From a checkpoint of a small transformer trained on Wikipedia.
Training: a variant of Adam for these matrices, 282M tokens, 8606 steps.
MLP neurons of a small language model. Each row is named by its layer, matrix (up: input weights; down: output weights) and neuron, and shows model dimensions 128-191. Each number is 200 + 20 x the weight over its row's rms, rounded and kept within 0 to 999.
A block is one neuron, or neurons of one layer that tend to fire together. Before each block is what it responds to, as a language model described it from the Wikipedia text at the highest values.

Description: Word-continuation fragments. Second piece of a split word, mainly "ith" completing sentence-initial "With", plus sentence-opening " It" and mid-word pieces like man-ag-er, B-ec-ause.
L4.up45,238,195,179,206,224,214,203,235,211,214,195,192,215,166,202,174,186,235,187,173,220,172,183,187,230,241,216,208,215,229,188,218,216,217,205,192,189,186,174,185,195,219,162,225,208,182,189,192,148,207,194,185,207,197,196,171,245,221,185,174,191,193,197,171
L4.down45,199,228,184,198,207,233,194,214,194,193,199,220,236,198,162,243,193,174,165,191,198,215,184,212,226,205,174,202,198,168,178,186,205,207,204,196,190,213,185,185,226,223,222,181,207,213,183,258,229,189,220,226,198,230,204,168,184,184,183,207,173,201,214,218
L4.up174,242,172,187,197,204,219,194,209,208,236,209,243,218,200,188,200,199,233,206,194,200,153,167,208,191,231,214,172,203,211,212,242,190,197,208,181,190,218,195,202,218,194,220,192,169,206,185,163,195,215,180,174,184,205,199,187,209,201,186,215,223,178,202,188
L4.down174,212,194,220,183,189,193,193,188,149,206,209,176,227,230,219,169,200,179,192,206,220,219,199,225,180,222,167,210,243,190,176,160,172,195,209,215,198,166,198,211,228,220,159,205,176,159,206,241,186,190,226,210,189,172,197,214,198,195,217,218,175,218,189,193
L4.up372,223,201,191,198,165,184,205,210,161,203,230,197,207,226,215,203,194,202,211,197,222,190,192,191,215,199,191,167,192,202,173,227,191,218,216,213,228,207,187,188,209,219,205,215,195,159,177,207,197,198,218,196,217,201,195,184,204,196,196,203,181,222,183,163
L4.down372,194,168,170,228,212,234,185,207,201,212,190,219,188,180,227,182,220,199,176,198,180,171,198,186,212,215,197,212,216,234,221,184,175,176,192,198,231,182,204,179,241,214,192,192,198,176,201,232,168,187,222,216,210,201,205,177,191,188,198,216,223,193,208,213
L4.up395,210,167,176,208,208,219,237,196,190,208,185,209,211,173,200,228,193,227,176,169,196,216,205,172,198,214,209,191,202,218,195,206,213,210,185,209,173,151,185,197,165,196,157,195,241,194,181,192,166,220,200,185,192,201,198,180,220,180,164,189,230,212,139,210
L4.down395,222,201,200,198,196,200,198,163,224,225,198,194,182,165,174,211,180,189,150,163,224,206,224,212,208,201,195,208,201,195,196,220,193,158,220,246,212,208,197,212,226,206,213,221,209,221,212,216,249,230,215,168,215,188,175,152,183,194,215,188,218,217,210,209

Description: Mid-word subword fragments. Middle fragments of words split into pieces, especially right after an "al"/"Al" onset, such as al-tern-ate, Al-av-és, al-er-ts; also "Gold" in medal contexts.
L8.up55,194,203,163,185,187,226,191,195,211,223,176,188,206,187,230,206,208,237,206,189,206,215,206,185,186,189,181,259,192,208,220,150,209,189,248,185,189,192,216,187,184,193,195,199,201,195,224,191,158,227,197,217,200,216,194,202,205,197,165,181,231,176,164,186
L8.down55,205,205,205,230,183,171,228,229,182,227,181,199,190,203,196,231,202,189,249,220,193,197,201,227,190,190,186,216,212,208,221,218,223,177,182,207,195,217,197,207,218,215,223,194,190,189,183,185,202,206,195,194,166,200,178,189,187,211,227,206,202,211,211,223
L8.up87,189,159,184,173,182,180,227,182,206,201,193,217,206,189,194,198,206,192,165,191,190,185,202,180,188,193,165,210,189,213,205,180,174,196,221,180,189,180,193,189,190,183,146,214,208,162,204,223,158,217,161,226,212,173,200,158,220,204,187,201,225,153,157,201
L8.down87,218,234,196,169,213,200,180,213,227,190,220,172,228,177,217,211,206,191,207,176,238,141,182,174,159,170,186,210,205,198,176,184,190,240,207,179,206,173,162,212,224,188,195,215,195,226,200,200,201,189,165,221,201,206,182,198,151,192,196,175,176,209,230,220
L8.up249,184,188,180,208,199,219,212,220,241,167,208,202,184,176,214,191,201,208,229,211,176,198,200,188,206,196,162,199,209,216,224,191,169,174,187,183,186,226,227,189,188,183,198,207,215,157,210,198,181,176,208,213,200,196,170,206,189,184,180,198,250,196,192,210
L8.down249,168,205,190,201,203,210,190,180,218,201,183,164,186,178,196,209,229,207,190,221,164,180,200,224,219,201,207,224,216,173,224,204,205,222,211,203,183,229,208,234,176,230,171,195,156,227,187,222,238,202,224,225,210,190,222,203,173,194,213,218,189,152,201,209
L8.up396,191,177,199,190,202,229,201,203,228,207,161,218,190,196,216,250,227,185,212,213,172,193,202,153,207,214,172,208,199,191,187,189,181,170,197,145,204,167,217,175,200,173,194,195,228,208,194,186,194,200,186,190,199,205,198,162,210,195,194,212,211,175,180,203
L8.down396,216,190,158,196,189,227,211,213,199,212,223,202,198,228,185,195,231,205,226,204,214,196,209,242,184,182,203,196,205,212,212,198,188,199,201,192,193,178,241,179,229,186,236,195,216,162,232,194,196,189,214,200,208,190,194,192,180,211,235,177,212,188,208,199

Description: Mid-word subword fragments. Fires on word-internal fragments after a short prefix where the word isn't yet clear, like d-ens-ity, E-lev-ation, ex-tern-al, b-ur-ied; weaker on standalone "no".
L2.up16,212,217,214,214,201,198,226,231,201,210,194,181,204,187,219,216,171,203,212,197,207,217,203,187,194,228,190,213,190,221,195,198,187,196,193,194,216,187,214,227,189,218,189,261,218,184,215,212,223,200,183,209,157,229,190,160,203,222,191,211,216,173,192,150
L2.down16,239,167,193,225,222,219,197,212,181,225,165,189,195,213,209,158,233,203,224,161,199,223,171,238,236,220,213,190,185,198,167,205,181,188,207,187,188,200,204,206,208,199,187,205,189,235,222,175,209,218,181,208,173,246,206,175,201,181,208,200,203,189,232,190

Description: Prepositions and word-initial fragments. Prepositions like with, by, after, from, often split as W+ith or A+fter, plus word-opening pieces like Pr in Private, Printing.
L8.up52,214,199,212,214,189,213,246,226,210,202,221,182,178,150,209,241,208,190,187,188,219,189,176,191,186,185,212,171,212,190,227,211,207,234,210,162,178,185,200,199,209,227,203,243,206,168,206,163,196,203,198,183,175,197,205,169,187,184,168,184,185,173,187,210
L8.down52,232,197,198,212,177,231,165,216,218,206,189,155,189,181,218,191,192,208,193,220,212,195,212,213,217,182,204,178,196,213,194,184,205,221,209,194,211,217,212,222,188,235,201,196,203,195,178,222,205,173,191,195,199,220,201,208,210,233,179,162,182,187,177,235
L8.up93,240,198,196,193,155,218,197,222,229,181,207,214,192,148,212,227,165,192,221,183,229,160,186,192,208,211,199,218,201,233,200,188,195,190,255,219,150,176,193,190,167,212,211,203,213,175,165,215,185,192,222,186,173,194,205,179,180,200,172,212,198,198,203,201
L8.down93,214,221,187,205,181,198,207,197,196,230,209,204,182,160,185,188,207,218,182,205,196,192,181,207,198,206,178,188,202,202,210,176,175,223,187,178,180,197,233,196,215,179,223,219,193,204,216,227,181,167,201,226,198,220,201,154,193,172,191,175,175,207,226,216
L8.up200,203,193,162,194,194,196,207,207,187,195,205,179,221,170,196,218,189,197,185,186,210,173,163,199,216,203,193,208,218,217,196,246,210,238,215,228,186,224,193,192,231,234,206,193,221,146,189,206,199,198,216,187,196,195,213,189,210,201,183,230,201,191,199,177
L8.down200,211,219,209,221,205,222,221,235,175,221,203,207,200,198,214,236,205,188,196,223,213,232,162,205,183,238,213,213,218,207,169,201,202,207,191,183,181,203,164,166,222,192,181,194,207,184,181,231,222,190,183,226,229,187,206,205,179,219,173,178,181,182,218,210
L8.up218,202,187,207,236,193,203,191,197,223,193,181,244,223,202,205,224,190,205,197,193,205,155,176,170,194,226,145,223,208,197,190,216,209,207,194,185,185,206,191,168,219,148,189,193,219,192,192,219,201,185,184,172,195,196,200,210,243,185,205,185,192,167,196,183
L8.down218,228,188,182,247,219,205,207,200,204,191,194,233,207,211,223,234,181,184,185,166,187,147,210,204,204,178,188,236,209,229,205,194,208,194,193,190,226,217,198,180,226,188,198,211,223,217,203,192,190,190,188,212,207,190,243,165,174,194,209,184,208,210,202,210

Description: Mid-word fragments, especially "l". Short middle pieces of words split into several tokens, most often "l" after a consonant, as in App-l-ication, dep-l-oyment, Or-l-éans, and also u, ud, or (arg-u-ably, collab-or-ated).
L4.up82,220,186,166,176,227,188,211,184,229,218,207,201,215,205,227,186,214,220,184,167,185,217,190,169,192,200,184,213,190,236,198,189,196,228,183,195,182,221,184,201,230,197,196,194,183,205,203,217,202,229,162,193,179,228,195,155,247,249,217,178,217,175,194,213
L4.down82,167,219,158,219,172,201,255,216,179,190,180,194,172,202,199,189,220,205,166,210,179,192,222,182,184,211,202,194,170,191,234,220,182,208,207,240,209,221,222,184,213,166,199,189,202,186,199,209,205,195,217,228,216,187,215,172,227,200,180,153,201,207,184,202
L4.up199,194,220,201,190,222,219,190,204,197,210,217,209,211,160,218,177,218,168,181,189,183,195,216,178,222,231,145,191,161,195,162,179,204,199,205,194,179,164,173,163,215,204,181,192,222,210,211,168,216,173,197,197,182,200,187,206,203,212,202,198,216,157,196,170
L4.down199,212,217,209,159,198,159,213,213,210,200,212,250,220,180,217,182,246,181,195,208,186,200,232,193,218,197,189,189,220,188,198,202,210,201,228,210,195,197,213,194,166,173,170,225,219,208,213,204,198,195,224,204,180,229,222,217,240,210,190,210,238,187,223,193
L4.up206,224,182,156,204,201,192,193,217,217,206,225,217,208,202,212,199,213,188,208,198,199,181,196,208,220,190,162,211,187,243,194,180,209,243,219,204,175,187,205,216,193,218,186,204,188,166,212,196,165,231,216,214,206,165,230,207,197,232,176,189,231,163,183,172
L4.down206,183,212,195,213,220,214,180,200,185,155,227,222,209,224,196,192,213,189,194,207,202,173,213,216,194,217,192,183,204,152,200,206,203,200,197,209,221,192,210,197,200,215,186,224,195,195,183,187,168,212,225,233,162,180,220,163,187,175,196,235,196,197,194,172
L4.up251,203,179,170,191,227,196,191,203,223,221,216,174,213,203,214,202,196,185,186,200,164,187,191,215,210,196,177,201,189,226,194,195,250,250,207,182,190,219,196,196,216,185,193,230,177,195,217,206,190,200,177,189,213,223,219,202,218,227,195,187,202,167,184,203
L4.down251,217,207,211,210,176,203,181,211,183,186,233,174,189,216,212,196,211,204,155,205,219,197,186,195,190,202,225,188,201,182,200,212,183,204,171,210,211,197,203,244,211,231,203,185,203,209,190,202,205,243,162,215,211,193,183,166,177,201,213,219,205,187,164,178